config.toml
d_model = 448
positions = "rope"
attn_scale = 0.125
tie_embeddings = false
init_std_qkv = 0.0199
optimizer = "muon"
lr_mult_o = 2.0
beta1 = 0.95
schedule = "wsd"
decay_fraction = 0.856
final_lr_fraction = 0.1
batch_tokens = 65536
MLP neurons of a small language model. Each row is named by its layer, matrix (gate and up: input weights) and neuron, and shows model dimensions 48-175. Each number is 500 + 25 x the weight over its row's rms, rounded and kept within 0 to 999. Numbers have three digits each. A neuron's up and down rows have the sign that makes its largest values positive.
After each neuron's rows, "fires in" lists the words (lower case) most often at its 100 highest values on Wikipedia text that the model never trained on. A number after a token or word is its count.

L18.gate382:488510477543484508502482524506510536491525539495517512505508485491512507517512477523467498529440476493487532455506533480495499494502493514515480495497499509515525527488493511510612514498491524471547515473517491486491522489502472475497469462539493526465520514508507512529485511562483502471491507495504483498498491504485497471495522510523491505477519512462506492526514494524507513474510
L18.up382:503501513490515480476542499503561486489488490489496483507506496521501486548503519499545483535487501482505514483500501448534503499505531529448463486487517477513496477519481486466503471479505456526500529505486514485489506494461473463472508484485517564543498505502468499493524483474508442476494508487508523504473542542501477483519497534477478478478525518507511500519509490523469461501478
fires in: "has" 32, "is" 14, "have" 10, "not" 4, "are" 4

L16.gate209:460530474498481500513490478481515503510465525503505490457506499505549491485491469466463468527487504476507493550533545474502489473538520520497466506497523478482509499495524490486467480503542523526481542520504502503503520539491524511521476500492489494455494495526484516487530516528545548497478519510507512516511527513492479476494512514446524493455494511492479514472485551503479508532494
L16.up209:482442557491526554465493482507516484499479488478552472486500516478484525477461516512476445507491526504512513505481527492520519478544503509503520497491515502504511487453522468524506513497463513526502511522478498496493448516500498523527497482500505505479498484470504535492450470462528509486507559512529550460491461501462493523515470528490469484476464477510504454473540519458446487527493
fires in: "of" 18, "for" 14, "into" 10, "without" 8, "a" 4

L14.gate1179:504456539458511556492482524519494447509480472522531482505524498430492488528478468516539515494529489508535507516514524501511532502505491519533499454521452504543505463507483483515490535503508517486448494551512520467504473478487521454540521525498516488524503544460478491545555510542511529518506506494524497458515485524509490487541505496462500518485464499526485485544503552505529500495476
L14.up1179:493490522439517491443480522495489521505472471457525510522532487504552502463552488500517501487463513494494526518486506480517486450500469501496519457494468496498518513522522498478498477500488539541476457501482553511521505481488468492534516483511501522484444486505504539505550481533500544520500560486531513500515476509437483518509479496434527582516500542530465511501492539482522498531532
fires in: "it" 23, "s" 16, "is" 10, "was" 9, "not" 9, "0" 9

L14.gate156:485475464479498527505518485433517500530497483497446509458500504490477459503477455470507505526463453534529523509454569518493480515514493502531499533486541461512480512521542471549500482448495524520491511528498518515469493458499457461523494540508494520470490568513459471505495468503490541514457514562541480487471481475492491507514489478509514493475517486512490500460458522500530481508471
L14.up156:517450468496503515489513485495484512520492482461514487516478493532470481491498503514498491532503544476499463448481484545524453504505506527508485494502510530497514492493484489470491499482508486483497558483518513486520457501485547515502520506505517552500501516522456530513515501519477504510520535474520501472536499494479477526491498529502500499494515499504513480507534518480479490505500
fires in: "of" 70, "and" 13, "for" 5

L13.gate636:458521483465473498532476492522518495525483509519518486521477464480533539479462438532523467541499458474511482510492534481527564492500477519527493528491485525481499474543536503441459513501490537446514497497539500456559510495530550523486500493476493494532550493477495477528501478505521495482481488488475497512585495477511525473497483502503515444495540524510498512463505523466492526508471
L13.up636:496474549499473515548450506523487475491517500453513508509480477520543483502473500513543538513458483508506498490532504526506493493460492468549511477526475523532509556519493488501513506525481502477510486522479498492500487493409457492510480503537513521519487518520488472480459501514498527535472520534537537519496463507530486509526494543478532513484520487499508463465483480498490532484531
fires in: "not" 79

L16.gate51:489483505488502476472481471504502500497507540481499526510510510484522505547496524504493488473485527462526539518471503496480503467449501514538485476483478449482494513474494442457478489501491477515499492510529509516471438528488496455480474501523499481522504473530522504496512495505482427551502434512506503498514505526528517490521515506523483476511508491468482498516470459466515515488516
L16.up51:560470513462505521519504492499491527460496496468479519510490479545476493487476511482514466481500500474469484513510532479531476552514540535449497492515518503435540480529497515517488465478481517488490544497497491527500502483511418492510510477482497527502495475499511453511501557486521518486526491498531471430510481513493531518505516504468503518486504523514474564480501511511503535488530
fires in: "is" 22, "was" 12, "a" 9, "an" 8, "as" 7

L16.gate217:512487543518488476509510467474529524496546461477497504534522524493499499553515486505489467519542434501544528509533518466461488494541509530470547492531507478501490514531490504515478514475474496510477512491494511489523464474473522492538553464453457464531513515482476493465513459497516478497485489511486515524459521542527510516545519457489563516467512493470492472507468501459490483493491
L16.up217:524515503503488516524507493473484516551508492495492532437502466426518491481487516499414521480493452507505518508501500512490506499518431502453498520514523448470526507484505493517482506500480509423521481482527521511447485494502507479513501529479475505469514543509507484467472529499515514472526510495534507483508495462551494471450498537499502491484480463503543474498521569473548480529506
fires in: "the" 20, "s" 18, "its" 9, "their" 8, "his" 5, "her" 4

L14.gate63:491523481474492522512563490497497510461474490471463524496506510534497503528505478538519518474504463477449513510503541507486522557549505520529493486525487504489485486447491458521507490499484504488501511557511521548475518528490541535500504506430496466537538496525466525493527464533526451456536525505559479492507466494500507482539523491508452553482468520491497497494460497517533488464494
L14.up63:495508476491513476474514491548499486514491502511528482467481514511515492498489522512499483456486489503550453463495474419461501505499491484482500455529504519509512535509475506474482511465525474520493523495484513484546470481509510478443503516502487511517479496512512522517526492554479495475490474479490504489512511492488457482496523468493564485503488482533464483523505517460548499527507
fires in: "as" 39, "when" 33, "because" 13

L6.gate116:522494516542544517512484472468490545534468500480501511458485495523500511492513522483505500510520489521464511527542551480526473483470521494521507538479517500559476504508502512523480528499459501475509518496480449521511479490469493501482454518480480534459499530473511506491484523481500467481480489523491506507484495527494448486485512432546461482509503551510520536504494485488503448469508
L6.up116:493518489543495516492488481504502522513541512465478518466503490494499492491507459414530499548502469513484482517512507535558444471489464521511493487534508527453499463495485481505496497507482512510532454506517475521488457489527461444504488500490509537492520518532514481504525497496483499499511509550528483533450499497550512488485497515471471537509488517472488473542447518476507502513478
fires in: "of" 51, "anti" 8

L6.gate1097:509511500465471504549479493524516522498521494491482491559486481503493448504581513512512527495491477472544474517480503505501552505495495487445503492484511474510516513473519469432445513516524496489515526566508541482495481520481490506526532482495463480508448543525549494451519470499493488488485478527507490525493464463497477503504530507461460484495513482516494462536515487453485475458497
L6.up1097:464524504480514524509505510533508502496524529513500520471508501492445471507537468536523506508491534483468491501543497495503512496552502507500513490498469492515485510501566461480516524552540501494505515522461497441517520460512564485528528503509499484474537543519524489495480500541509478541493488486514523524497542486521494458523468513433503474505520510481509500510532475473486486503517
fires in: "to" 44, "not" 17, "they" 7, "t" 4

L14.gate505:529494491488523497452539499476489467526529496520513535492510510523484491495529497463499493488532473494466522527495519506517511497536494498508451516487497483496510499518503454499503462489509498468473493533504466529523501529511460553490477489507509512514534517481475514483472449478483539521521524507529481493503545525493497506525506507487521510522550507512522480503479475536492459445501
L14.up505:483509491569549489484494460448524505501502501468475509492482487521516535478473549467501549518465490487521502538496491531472491493514503484505502549524505520521500475519464465488497511501491493478538535527499482508486498502537502486508496544490488492441507495500535501516494497486519499545515512509504489489513497499551493463517507518476479467521513483494498464485501473508483489474514
fires in: "united" 22, "served" 12, "in" 8, "serving" 5, "m" 5, "of" 4

L18.gate841:469496545495514530469525461511462489518492488496470532520463489493490466518538513512471496479486518468480519467494518477528488509583489505489485477533488473516510493492516455481526457539469505511520561485452531472527477507467436486541483508509506458510539556506525488537517473495511500482523513469470512475478525512506489529525469499499517473487482499529461514504518437465500482516503
L18.up841:481465500534497503477494517503452520486474504513506463505470498507462503528495488513516470479513483473485517540492561458526455496497493547549519491483491485485550494519513494496478478505490493491500477531504498460483438497490465510519482540501525509471493506509513497516506457463511484490561495510510518488536506510461523493466494478458473502450488508509489524502543489479506496464497
fires in: "an" 76, "time" 5, "anomic" 4

L6.gate421:480496516511484479529514529475484517521540512521486514516482502507503491449492486514486493519505505512504507508530470475477522536555470447485488499510461517489466498469499494481488524498487495492537477452475500535511531485497560480517519507490451509462522460538499526513464506520543472502448454521496541481519519522448536442496491509511504508505483507525513481510457484500476485539475
L6.up421:479514483508508474488503496483474470541490523451528485490525469491543495528505520480461554491522466466483462467525478491472480503517466477477495521494448512459505503531511478514514481523553530520521476516510547472513501460493503530496487466506516535537529514452522469505491510474498427496485477493536502503453506445491488500472455469519507497516478511460487519518508534483480491488518
fires in: "of" 31, "on" 11, "to" 10, "against" 6, "in" 6

L13.gate206:496526500496550459492499540520509452524511528476528520510479517469478500491498523524459487472538480535514502466518558510506522480524484497529483494526488488493520527476538518494508500506498510482482483498519545483500422479479449479504538490506485492480500486496496457463528559478532476526500487496510509494480578504498527505481518492514482468442519474511467513495514495473451508492479
L13.up206:537483491530470532461482500528484490528456501463457489482469498494493486479513471456457481556487507482530551520501498468501480507497497530440497471505478524490463534536531421539461527486499488491477477470496507477499504524483482516477462550492497522510425494537522503495473504491455526502531500492500506493511496515459496502536510497484474476551502497511531535546490494454515511513520
fires in: "an" 95

L16.gate887:480514506500471526517492520501521498448483486509473528473498457464551506503489532504502460491459536454497484487506517482526482499491537524518505504495483487528456516527502473480539495514501465554500538518510530506525536502523490493523515471544523532461494489519477493475534503459462466483489525498508520494513511436506519501479539484478507503489486463433497502507538472464527489523466
L16.up887:530499495482448502473550515511505520467511537493483476515527472486481489487485455505511581520488497493484475495475475494517520508545557524463492502513552487479492455477484489471530490528507471508509550467546531497493534489507480514467523469510502517489490482498486521499517478505507523502507490481539520530507483474490493482526503457483490471487481497511514507513505504474528520516518
fires in: "is" 25, "was" 24, "are" 19, "were" 19

L18.gate1117:437498524487480484498519491496477505517499459477511471507478482519487516489510546522500489519530503536504503538490511530492494446463527480484493522506518465524476490472524471488496523515468494544501501435482489503498485507518527569483492516545482526494525544478446488488551495493483516518489501520499487500509538461483470434507468523501503494479497459465510524470562470500478493477513
L18.up1117:459475485506543499497488492515475487592537479509523520542495505473505491498509503486489483508516518546482482535493520519486526536504514509525496449508538471528509468484503496514521487539449481496461504514499482486531491484488524520499486515542465504501492482516500494535508485508491470501535499537492490533474536492476482538526463489514522510522504522535498525483475531466480484463506
fires in: "to" 43, "not" 14, "and" 4

L14.gate573:493497591495474457499519455514515475508484517491487475457512491508502541496486544481563511539489528510511533500474537478488474498528505471474511514480484507521487514483488494474438502499505513513479508488507520506502462483548489459511466509577511499531457487478510473453516506497512488493479502562485482545491475491476500464521487501501466522498491469551467544492494484483510490484513
L14.up573:500511541528509511477508480499516469483487500496507461519508481488505511490541498468523528515500505469540434531480535536465505486512503532457498506459546471562522492512479518526479522512523495507484521521501503502488499514482531525523498513476499536470425535505503451508528492504510511534526505554473458564488560492496494457504514478481518478491453500500491512530546496486500515479490
fires in: "a" 50

L6.gate1048:479543498438477480502521496484507451506461488517495482509507515484495529530507478467504489561490481534512461482499489498473461534542533494497554485497487489521503503484491477487482475525560518488558505517504473528488523535487511484580489545536481469490490489487490462504491497518535515505524489540442465541489499510435477446497498510482480508513481521496500502497526510458474513428512
L6.up1048:496510491495467521495517484527456459483501510508540495516538506502514491513490499539507520515496551502530483532526540506522514504536538519501536507477472442492473490456540507480520512491481457541524485480492529507532530504520521492496493554500509485499469502512475539475510502464539492532543522536490467486496535480496470523498449493505477529546494476482532488511516473523494483452480
fires in: "also" 30, "she" 13, "he" 13, "him" 12, "to" 8, "they" 7

L14.gate286:512485508490528499524523523477499502468509549477480502539451469496472536447512518524496457500508483496476508492525494547476515537468528523512443489514529526531482495522465513476498518470503495526528500515506467491477477427502475521535522486548498485480532505486532496458499552498481495506492437524487492438505539505542542478529502550463546499507535512511505514496453507519514500498516
L14.up286:495508474513465478527487502467485508528510534465479468520481534482499520499496489457507513571546520455495457481525528504514490494498493549519495502506521509547471496461470508473502481509512508481514504544561513515472497479472469509474474490531471509488530464482478498486453475511488487492490469490526509507521548486509510510471471468483509487515470496504532495520497551498469480523522
fires in: "than" 18, "of" 12, "like" 9, "in" 9, "as" 8

L17.gate157:459519542517520510446475492538526490561481479530518545457500488475462524501516493473527494525497499484503521517504516503469467506520533481520489512486482494471527486530536518477518524461466529521456503484488479519458493502458469524499491554460502502484495516496529496508475451494502490448440482516498441506518448483473480494468515521517518502491549476511530509497511499503486522483509
L17.up157:501509519535519445503441490528505497501476458463486495504475517491484475479509511540535538525498517500480516554508497515509496476497461511539520535520484519551500520494509464512494469491521485501541528508521516488479455510523498484470506495475542537505543494447490522496530504530509487467512495524495512517500504479566505546513541513518510489509498534470516503564497469498503494488518
fires in: "for" 28, "where" 10, "after" 6, "of" 5, "from" 4, "during" 4

L13.gate1185:466476469536510512458510501438487519466498497501468484506497528513502511475496508525496492517487485491499522472513519472517493532541463520473511464533509506498490503493491492525511517440476470518476525541488494496516521502486495518462500542512511539530493486516503513471509486513521527484514484505501502506492507496551497451486510496491542508530420494534501505453505551529494479505494
L13.up1185:505516488501482523478547519533507481493490491509485498486469466478502436510552462486523494525483487502523525522553540468520517498475538515516480501504518555478506510500500456488504502492523458543470521479493523477520539470519450484493493564516460463535506543480422487503483485502499470485500500508469497522475481474476496508528487482520527494516476471494521521469514500516493511510516
fires in: "since" 33, "because" 11, "from" 11, "although" 10, "as" 8, "both" 4

L14.gate367:488505527568486491465451505530482535498516496487511447477518478478479470518506550485474474482501498509510487513510528496481511511498487505522513519486535509463514481503475487494505469482485493552440502498496535525502480494512507514493525518524514467501479495494524540500495493500515478531488508479503510501501488519503542485531516522523513550455486445477503461490529471499502492509554
L14.up367:476490506493497526549492483470486507514492506512476499481490498490472529500497503492515482527498467534520503504495442504478466492534500464481499494493541491521545474461512467555483496523510522455492512479527508525505500479461486458443488512490507507519459516504502514479497538487525483503525492555486534512460477479483532490478507481508488488479473471497452484508470495509510467495476
fires in: "the" 24, "its" 17, "s" 16, "original" 6

L17.gate75:538471553549525446508473490490565520517533540502487530510483495516508501470464521518451474560515525434509489523492482506535465492522499484475435519504511513500477540511480526485482543513468547530480488492545497514491520467528470504468507496490489475491507529523469456490527498478521533525504497528515512520519520517511503504517520524555495490485543539488475522474515498489519495491507
L17.up75:471490518532518508500492479513512524521506463463550487469519519498543489474520490489491502519478480500471518528514519501523473518542474538502500523524527477521492520493505472514446518501494523473479529515490493510515472513475536486512510507533520496483487524558501506509490526508486448496498508469478518487506521525511493537497520515534523477490500489518471510487515527499494492474479
fires in: "a" 47, "the" 19, "an" 14

L6.gate338:491472441459486471495461508496505521474506481480557493471510533531453529555523456449499486511474509492472491510496516500514496515482508558539500531508518517460524503522495501513547521487496489508485521521522499459483539504543505465482507497528476462487534524491469518483490505487530524494508481550495466474516475523520511486510512510500498519463474539544516520466504504506502488530495
L6.up338:505466484464470511493499538491516539508496527509492543501507432514452555506466501506512471483505499506508489501534498538490493467499542497515504472530493486526512519493470482458491507504464504503527480511525544492496485483484502463496472531510536515499488475512432450474487501519496578509499484497495498515510517510464509512512523509483507452538526493498526520521551516517443485468494
fires in: "that" 37, "of" 14, "village" 7, "word" 4

L6.gate589:522505488510505510484486483476477487521540501471475457503506501497489488490512475531522518505514482500463469495535532500447496505473482512458487496540466512529474516483457509516481487490450507480530530547474520473491504485489498526497501470554582545511574513520512502508536481512553506531488481479542519469523508504483466498501516553484532516505498507510504504480467503521489457516514
L6.up589:472485499531507492505455500539491511517537467499481485489497506474511485513492473477515498522507448495514493502535475498500480498480528486496494499471523521565527510532467474517495502518465541508536476523501509462490510475486512524483544506514523535528512505474464472485531462490486512505514502479507516512440511507500517516478508554460474494531531485502495476484497517500484521507504
fires in: "of" 66, "that" 12, "from" 5

L16.gate843:511497498509530482515485468515496503539501502475495532523510505495501465465501498504494474489494482505512501531557555473479534476517513516526500489512476514499507504524510477491505483503502469498458499526548548486502517440502459505552496509477486471536500513445528498492493472513509500505522520547508498498521515478480514539493499544479507504473489525521507517517541461478493554455510
L16.up843:510487485501473509456451481512506497475498508542534511515480491520501508493489532478525515489458465473491518508508527513511490524474504510491481505494518490537511523550487543535472461526481483521485511483502467539522523529459519478492493484497511477475476459478522498507514525475494538516500527472483474509487508452496501524480509526522466481500516518528510483527522486494513516523450
fires in: "an" 90

L6.gate331:494465589438468498515459516464482503476519504507486539538504529462536499449522491487502514502502499518482530441483531518503460433523514518512487459496505489475466522459510443519493524510495525520510491494503492515539515500487452504474494550468496541490517500525452514485436469534490511493497472507485485447499515526498531550499468489491488523526498460470484514451502511513509527541499
L6.up331:493502524523489530520526524487532508496536479512541525469491518544496530488456498477485473446504478483505481509521481509492522484470498513529519547503510504480507481524517568476454474487508474476525491528506520498533537497518497478508510456484515472555522455503508464446477435496474514453492534501487476559483499458515513502477533472511498512419537475520491520473503502492486514491462
fires in: "one" 76, "my" 16, "our" 4

L16.gate1056:506513489531484504480457479478487514508507497479505536508494460498480494490482527532493508529533512499503501541484488529522483512518504508483479493457498464491468474515484490505482496514488504490503474479509500504485534493515541564554451480503491535494494484479477456498494473481504487501520488524476514511517560510483456479493491501491519504520492553503498500481540494470493493520471
L16.up1056:511496473510495453513483500482500508512492515478494508511489510480466486489465508486514513504528501512490501533487508522532482507485489524526450518483518472511458478524546486534489512493497504480515536453481466509536549525539476533494510488499495539544486505492439480525512538471480456466478514513516488464524520495475478461498490501504484497509480500532460557494520490508484476505488
fires in: "to" 25, "and" 17, "went" 14, "go" 8, "moved" 4

L6.gate35:519522527557510496485428475492555490513484508468500503512515501515476495526552509524521507502486476511532499492515472502480464508470464495473535496473497517547535483487543526440515510508475491497544502478466498492520449491455489501543504478508483490489521511484487543460497456562540540507526528528509463505497466486485493467525468494490531502516507527548480512512475526504469503505529
L6.up35:513493527502448480511507490504523495473487544493510504496516480502537507511501476495520516518478451472455506525493549462487503462493455464501500513488503525488503513488523476524489485538470519510510491497518530493512522469505525492492553489488515523497531500508484472541558553530541551472512488552479477525499459500480486514537532510530501497548496517454519483492478533514491518498524
fires in: "of" 19, "that" 9, "to" 9, "was" 8, "is" 7, "in" 4

L16.gate328:501509510514492508520518508517478506555501512510516496498498481520473487479491531463434458512506505480494496513529492469440502465484484497525504515500478446550462546488541514483524528522508501510516515490460536487552477491510483525495528505506485469455499506530512537527466495474510512502490503483532541522516549465528514495525505478494471511464490501479503512481541479518510422503495
L16.up328:539530499503490507480498498484515465505511500487496464504492487488506490524525460515490516498473497493509470505514540528455473537518522489532549483493521528465511521420526521496483508464503551493554462505522543513513525491472482529510536487505551510527511501533450477483526468478532512506539491488428507514501501528495525458534521496495495498494476499474502486440492458518470475489521
fires in: "one" 51, "1" 14, "each" 12, "per" 6, "1st" 4

L6.gate843:566502471486486481544515542497520452522541442476550540495499479467485482522520506516475485496467473501514468480483516524447511491496562526511479464494516522492492470530530510490471532532515488508500519470492491534497512472503477508484529510485490486552523511500510508492518507522512522504497491508479469502558555457493521503509441486473520531485473474456479482450476522503490502536495
L6.up843:546522494538466464503534526481514500503506509491518537532486468475494499497510560526481469539483480508506518490511541478476521496493505536490509446548530518513524474488496490540481491529539469496479493491500506572518501472519462502526494499522517486495541502471524455473520528520536520470504502484509529490482513497525529485479463470482505494492479453489479490474469475525470504537470
fires in: "their" 36, "her" 21, "its" 9, "his" 7, "personal" 6, "egbert" 4

L6.gate135:517517517523489509505525510508494520505447482498550534474492488495497477515513479512500511502506495499488464485494467476512480510489528503482543480562509496457502489455502506523528510508508480561503508495516518478478475486465413480506468514480545525471475493500470468454489564529561482542485514524539467458497470536498475520474493500483488538506489442534495497538484474515532528553515
L6.up135:472513487500462507483517475518468497485502533509473470515565465467471446493451469492536501517507532555509465503542482543530518505481476513505525498540497475543485506490473476532494506503535463469495513510545495509509503489476506455544499524498479485534533498507530495488516487485510507485523507489479507487518507533511516489489496471465470509518510522500525518487511502519525486491468
fires in: "of" 25, "to" 14, "by" 14, "for" 14, "over" 4

L6.gate591:492549523515475519510545459478510465499474513490471476491503471514546550454502473509487448499498530527478466476457482493482478507462503488521533500500492526483479554492485499513505479506531445563485496471529493508480442482459478499488510443509490513500506513471499474525527492495467522537509509496450527523503497508506530521510444475534488495491433423524501457499507498489486481539547
L6.up591:474465510516528450489497521483524469498487486477468492485505510501468472494491466519482501533541464498533517523514500463531510519498480478529492532511502485525541503527461509495474506493493548505520498466503496519504533486481468512484498515515544483484488507541498500504452557524456513449511515486530496515501504494484534489538502501470464473529505482471506491477523489493462526498527
fires in: "for" 27, "over" 20, "out" 15, "as" 4, "cost" 4

L16.gate375:517459497550486485510474491460525532529497479484506516479498448488535509488503463468512507529513489490479474492524467576513507539539499485487478486488496532506438487513537488508457499494481508489489521496502523547479497499499505479489506523498495478532525490540550486514496507562472522518463504540515458508498501456518544495491500498495457494498481520512456491530498506480518539489494
L16.up375:507527545498483499510507500463528502500496539497542488530513493488492523483490505519546457529510507533527513501477540545486516536504450492508477477520538481553479477504498525525481489521476470479458470483501523531513490498502501502464485539473504498515528511550528499530486479530487531496518535491482502525473511532522479491464527482481505541475512522447507505467520506446501469525517
fires in: "a" 31, "did" 15, "an" 13, "can" 6, "but" 4

L13.gate35:451495474519491508503497536486506489529479526499502535494515547456511468509506513510512519457519544490494504542480532531486497459523511503536495487486503526563458485495522482473458511484494504491533516505494494484491436511520463527521477514518521508457484465515467526546463519472504494505484504468519448482499477493515512514539485507476482498496530434469539490523546554461494518527526
L13.up35:489508462538476472546477533481482532516487525468495524452513515484493497506443473489483491516506473480495491465501546550439480514517455486482524527523497512542482472529566529509489495486528501503514515486467495528523459495510495469486548469483520440495502504475477539525478478456465527487462507486484481498496541501495429518495468505498514496494478479484519535473486479474512467488500
fires in: "one" 23, "two" 17, "a" 8, "several" 6, "three" 6, "years" 4

L14.gate466:479516460497502499498492482556486529507501528518466517435523495490521492525455508514490553489503537500515512513527529481458509495517507505463494511534524525491472536495489518530506497492525518499502462515519535457495473456530455514497466436463506523471546527502460482527524532469506525500487494541523488465513547495505500499429508448520508525486458489508514518467550509528484494522492
L14.up466:476466534502534504505505474517491453504486466569511472548456484560527486512483487490481496485485519504514476528452491498461512491487534528515458510499476494517454521498493491540534484487533483495469462507517497487526489504465487459533493468498476510452453426501480504520495544491503471507573481498505487493482515530455507532505520556505486505499537504497472500518492516514471532488526
fires in: "that" 25, "which" 17, "where" 14, "this" 9

L6.gate545:498536529527507483518465519460487499454438530538504526506492459480487522498479479506489534508487472503508517482528503477522498477499502470507503496471430501507494508513515503511532464456500524554512480461524494502519452469517502533487470486477525494437514501491496452536476537469503524502464480513507497489500510523499491458511486478498504493524518530476555520503506534498518545524500
L6.up545:470507539524473492550477499503557524474461543491496524517527498452498530485458473467475552438499444533478468478504453489537465496493488487502486501533522485514508517461503480534515500505531541474492488510511489512502496472464494483495533529474496523503494526495495485488479514474492489503514516480513478482458484510491514517502484493571493515495440494477489485509528473509503434467486
fires in: "to" 16, "despite" 12, "of" 10, "received" 5, "up" 4, "that" 4

L16.gate567:524476489519484507540445504502484465519461483521505487483477479529496527504525483492485454449522480501542499501513506522484463511537501465514515485490483493515489522506473516454499481527457528500524537477490486489505467494476496502492513542481478496473496455524481510506506459520486521511484486475510497491474534497502524520503472497496468462475496485521526499484504477471537495465485
L16.up567:550536537526512519477494494488486465457516519486534504496482534506488455484506514510471522500498489471500481531499502529500490522568528478503495517503518540483510492481495464513450522495503525477520505499513547524519481554483511539498504484444508458455473492536515510505486520540500489523532529499502537486473452506456503494550532489504467501479499463498488486545499480505491477488487
fires in: "one" 27, "an" 16, "a" 11, "1" 4

L6.gate351:524520489503541499528523483511532478539512501533531511535524484543537509493497455525489486515510460451512483508532507470489494491509517460495499494478512487490514484500463519511487482468511527472514488521524456473479483498491512472522494483491531484495500548477500521533475522527503520469502521511486491505449456528499514543496497516472487488520483519474477472488520512485526467487556
L6.up351:503530508490537517477514487467518486491495486512541517498533548506536539483498475522504492515474470480504486496495458466504466502500506478503497503432531459536501469514465523533469500474518539501509448497471489502482484482493519506509510491498516503487490539543467479482507537512474539472526494526490504518466432488545498538507440537503508506490504499477479469475500517473489521478503
fires in: "for" 23, "how" 8, "as" 8, "000" 6, "said" 6

L6.gate572:509487508456512483501563478507484505498490537501511552538517520548502516475512453502544503539494470495510470521529515476506485441488500506511543490507511513480496489481492500532487514485494519530521474478500499540472474496515481510509486515514484505505548497449530530523506512494521496538497496491558511527470523508502484510482487520484537517480534495470479447508519516494461448513534
L6.up572:488506506527444528503499542466529521484498527511501509467505527488453508561499493541516532499473500533490524471475447487498483529490511468516504491540497490507440496465524519528456499501508508458472522533500489528456493513524484512530486520509507497514494433484507505459489526496519473497510487541489476473475506500436475478539499500542499507515493463494488471517482516503530497527473
fires in: "into" 24, "to" 12, "joined" 8, "of" 8, "among" 7, "with" 6

L13.gate385:515525478505524529498525532525510483541466514510532489510492503543489500490494509511487541524507520490547499488544509548459474467507492473458506485529500530520501511486520526510478465505510485493507481500493498508513484514485525475519487467441504490469554474517502513489551499466496456517481568469499497473506472522524492493502502473498477488502538462510526506464533530452466496461467
L13.up385:490508490477535485479507478485503485504492479489494486502479497473496493495569476456531520485486488480534479504513526524536448506498521527514492494503512533477520504518483489462474472495506534460530499498482491539538550497480475549525498508496483509500512520521530521483552526471517483461507515499506507541453515462504493469497462453486456538506496498506506492521513497505514466499501
fires in: "of" 36, "all" 11, "from" 5

L17.gate279:459498491538486510488510536475521531541470519525533493498509508442480478511483455543448538453482484523492515552483521512488482489490484495459512488537511538516460523451474511522506525508469475496482535478472492513485549459471505507476511448489510477508513492505470479527473464456504477503536496517505466473484458508461477525513492501518490498492498506453539548511494532446501503483457
L17.up279:470481497500475563491512587500516468471498537514491473493509517488491499506485501534493525486510542494489472508500499478496501458494457508470457444511503496541480503501484496524517512486464480521501522498482516520486495512509487543471512489479527509457558506473451464458522543478501498476511507489521492522505528508531465536503496495496519476512501478498510501475537544509523506478509
fires in: "two" 26, "three" 8, "few" 6, "4" 5, "several" 5

L16.gate423:460470515561515535510528509509506526491485496527471554460480442474453482453545494459484529454530519504490494454513537505531531499539479480509528508525512472485495509531482510537526504520511483535496511455497495489526480490457499475503512494450434483521485522503479530486512484520510487469571509522498454464515492518513485494451500501516512511481494488462467483497495485482449514507543
L16.up423:476526520470482486514499503445509535505506488490511504533490531496480483510507515550567457522531477493529499491481478489452522447512497527440513510532505461509489461503461523495507533521533549478523489504488488525479516479471497519499492519498483490481537487511487438497493497518477523449507512524471488476489498465491536478447475517504496524502470498506499483505462499483505452500510
fires in: "the" 43, "his" 10, "s" 6

L6.gate1143:472475493558529481503485484496501509523530520439460470465515501470477528512506510540537489496505508449513506498522491533470538491478495502525518548524558563505541477487508481487502462572524556518499474527497495533533505524466476524505496514505516498497512502425467550480508520543481530490513466474476525488507533493517495516490507504505478481472483490487508482485523505505462508451508
L6.up1143:513493539519539469501498496507503555502513525465500505485527505459509551528499534495476524512522476486517517492472507504475539474501501508503488465536523542457516475465518508465516415523482530496521481531519509500507459467457513500515490479500478520501534474536514506521541467445523514511524502440485505507485498501490525532510524516505468480476488521475534488514489481487482531486503
fires in: "of" 46, "in" 17, "to" 13, "early" 4

L13.gate897:454495475510487505497499466493478470495474546516476479447507488513512483446452506504504521495480510534503452508519517507498507511527488544488509481479542524506536511533534503498477466497525491514494514544497503500522489439479472485469533510474499459520474521489464501554495502463497494483489468496513470457530537529544544497534534482504492516470535503546509520495462509492510495504499
L13.up897:520486456544529469503520538485491559474488503443505508528497522474509524513449511487515536506487504477454563519495495500555498521478484486542458524521520505524520482524455516501511512508448540528514512492484485525468457502512519540490535488510506507517521475501514492520522473524448516497519497475524451490505521455515462458515505445484535456500482514495526514491495514524521498528500
fires in: "for" 19, "as" 17, "in" 12, "because" 6, "even" 5